Weights of a small transformer language model.
Size: 6 heads of 32, MLP 768 squared ReLU, vocabulary 799, 5.65M parameters.
Architecture: untied embeddings, normalized queries and keys.
Training: a variant of Adam for these matrices, 137M tokens.
MLP neurons of a small language model. Each row is named by its layer, matrix (up: input weights; down: output weights) and neuron, and shows model dimensions 48-111. Each number is 128 + 32 x the weight over its row's rms, rounded and kept within 0 to 255.
After each neuron's rows, "fires after" lists the tokens most often just before its 100 highest values on Wikipedia text that the model never trained on.

L7.up404 [138 177 163  89  84 112 131 106 126 161 161  77 171 161 149 159 100 112 117 142  74  37 140 147  69 117 130 105 146 178 142 148 178 136  59 153 101 194 123 121 105 154 141  88 129 100 133 144 141 121 136  82  81 164 118 151 171 137 103  93 169 162 111 115]
L7.down404 [106  92  66 157 122 164  86 149  82 122 145 112 150 142 180 154 151  81 180 160  99 109 113 143 199  96 153  75 102 149 171 132 132 128 156  99  83 143  90 142 100 123 108 164 120 101 167 164 135 167 151 152 139 162 128 125 145 107 131 137  91  90 128 147]
fires after: "ad", "est", "d", " cl", "g", " Col"

L7.up368 [136 110 100 115 131 123 150  70 133 202  60 137 182 148 107 138 190 105 121 113 152 126 167 182 125 138 105 126 142 147 136 148 147  99 125 118  81  94 119 117 128  90 158  85 129 139 122 132  96  79  73  83  83  63 172 141 123 103 121 135 159 135 129 166]
L7.down368 [ 76  99 116  95 133 104 100  79 124 141 122  88 118 176 200 146  81 164 179 105 153 149 138 103 116 125 157 147 117 132  97 108  87  89  38 179  81  65 109 149 125 132 139 174  59 115 163 105 166 112 114 156 204 103 129  71 103 107 137 129 100 107 132  85]
fires after: " l", " pl", "l", "a", "h", " le"

L4.up214 [167 134 125 149 124 123 124 110 156 170 118 141 165  96 147 101 118 126 149 156 136 158 105 126 163 176 165 120 100  95  93 118 194 155  69 115 151 166 171  88 106 162 143 119 161 175 130 160 102 105 115 138 105  94 167 137 135 106 100 154 139 104 129 190]
L4.down214 [107 115 189  94 148 114 162 137 129 116 106 102  61  98 115 163 107 114 133 155 168 146 105 106 128  97 163 145 132 113 121 149 112 119 154 142 152 140  95 114 151  94 167 109  89  82  64 129 201  97 141  67 106  86 134 141 143 139 153 169 143 137  98  79]
fires after: "ar", " l", " O", "w", " Y", "m"

L4.up208 [118 198  81 178 138 161 116 133 121 138 137 136 162 142  82 142 161  93 136 142  87 137  94 124 145 168 112 128 153 111 143  84 118  75 109 121 108 102 134 168 151 133 142 115 128 186 210 125 143 118  90 124 113 149 168  90 108  87 160 110 119 123 172 224]
L4.down208 [ 92  46 117  93 169 124  97 122  97 137  95 184 109 134 125  81 120 155 128 125 214 203 149 103 130  70 115 129 185 143  91 142  57 143 161  98 153 144 161  88 104 143 162  74 131 119 126 112  88 125 139 110  98 121 223 131  83 113 166 111 120 121 140 111]
fires after: " b", " B", "b", " Un", " un"

L4.up627 [142 165 104 115 107 170 139 110 111 124 154  88 146 116  69 102 121 154 143 122  96  90  97 159 130 133  98  72 197 106 111 129 142 105 110 165 172 145 130  94 129 108 148 122 134 106 187 118  92 111  95  65  15 184 123 122 117  74 151 159 154 114 102 171]
L4.down627 [154 130 131 141 102 148 130 149 122  99 116 150 106  78 131 126 162 168 140 157 155 120 132 146 100 124 152  58  89 140 140  96  88  92 111 114  81 150 108 147 121 147 111 135 110 139 100 161 134 160 115 122 116 105 116 195 125 134 204 133 110 131  83 128]
fires after: "B", "b", " B", " S"

L7.up513 [158 125  95  98 142 130 153 116 168 176  68 111 204 128 160 156 129 151 159 179 169 152  68 154 121 176  82 178 119 151 119  85 171 110  92  93  82  91 140 132 160 105 121  99 106 170 132 102 113  71 103 126  60 128 114 112 121 166 120 104 161 147  34 148]
L7.down513 [102 106 141 130 156 176 158  88 122 122 153 109 139  90 146 129 161 109 132 101 116 149 184 121 118 142 117  96 192  74 133 147  84 127  62 177 189 131  66 157 154 128 213 108  56  93 127 116 209 122 130  90 118  67 130 150  89 203 145 130 101  88 149 178]
fires after: " f", "l", "re", "w", " l", " w"

L6.up431 [156 154  99 155 146 107 123 116 123 151 175  71 170 150  85 155 169 132  89 153 124 119 152  95  81 122  47 180 205 138 157 162 115 134 116 149 120 184 167 103 111 110 171 150  81  89 152 119 103  98 127 120  82  95 136  77 119 125  96 153 211 179 106 107]
L6.down431 [ 87  36 153 151 121 164 130 106 128 126 133 158 205 181 110 114 111 154 150 119 160 123 138 149 122 163 153 154 131 110 152  89 133  99 154  95 163 151 105 109 140 147 146 116 110 145 128 133  81 200 166  87 123 138  76  91 134 123  80 130 106 122 107 150]
fires after: "am", "om", "im", "art", "en", "ich"

L4.up51 [151 155  86 148 103 141 177 102 121 107 107 108 108 120  82 117 109 174 160  98 148  79  48 172  82 131 166  62 135  93  92 133 168  86 142 176 115 157 121  95 132 101 134 108 129 147 171 123 141  74  91  52  72 152 154 129 118 127 159 149 127 117 163 248]
L4.down51 [126  74 198 184 116 108 124 150 128 105 121 155 147 138 161  89 116 107 130 108 192 142 192 143 144 103 179 114 134 125 162 177  81 174 156 146 122 188  95  88 163 158 120 148 114 150  74 125  89 148 132 155  80  69 139 143 105 151 191 193 131 121 152 121]
fires after: "b", "B", " B", " b"

L8.up737 [111 222  97 151 112 126 148  88 111 166  75  93 193 176 127 141 151 106  90 123 102 125 123 149  83 134 116 160 175 146 140 119 116 107 127 176 173 184 186 169  39 155 120  95 172  96 137 132  79 104 149 130 159 120 126 137 189 137  78 110 134 144 140 168]
L8.down737 [165  74  94 173  90  81  45 145 126 131 194 100 118  90 185 141 119 133 146 138 128  90 101 225 110 119 175  53 117  93 148 127 134 109 137 149 143 104 100 129 206  99 110  94  78 136  56 126 138 138 131 132 140 122 150 135 119  78 145 157 122 130 132  99]
fires after: " cl", " Cl", "om", "cl", "er", "g"

L6.up596 [160  91 176 135 189 116 101 122  84 238 135 162 169 131  96 103  80  81 112 132 192  58 114 147 114 149 130 172 153 185 142 112 147 121 178 126 116 135 135 165  93  99 130 114 132  89 140 110 150  92 125 161 115 114 142 132 113 158 102 142 173 172 126 114]
L6.down596 [107  75  97 201 123 147 138 100  55 114 152  69 170 144  80 115 120 131 118 121 151 142 135 103 124 130 137 159 156 125 129 149 151 160 100 111 207 178 163  94 151 151 203 126 119 132 116  99  79 213 161  91 144 167 104  49 152 131  82 140 119 167 130 113]
fires after: "av", "en", " Le", "ober", "ich", "d"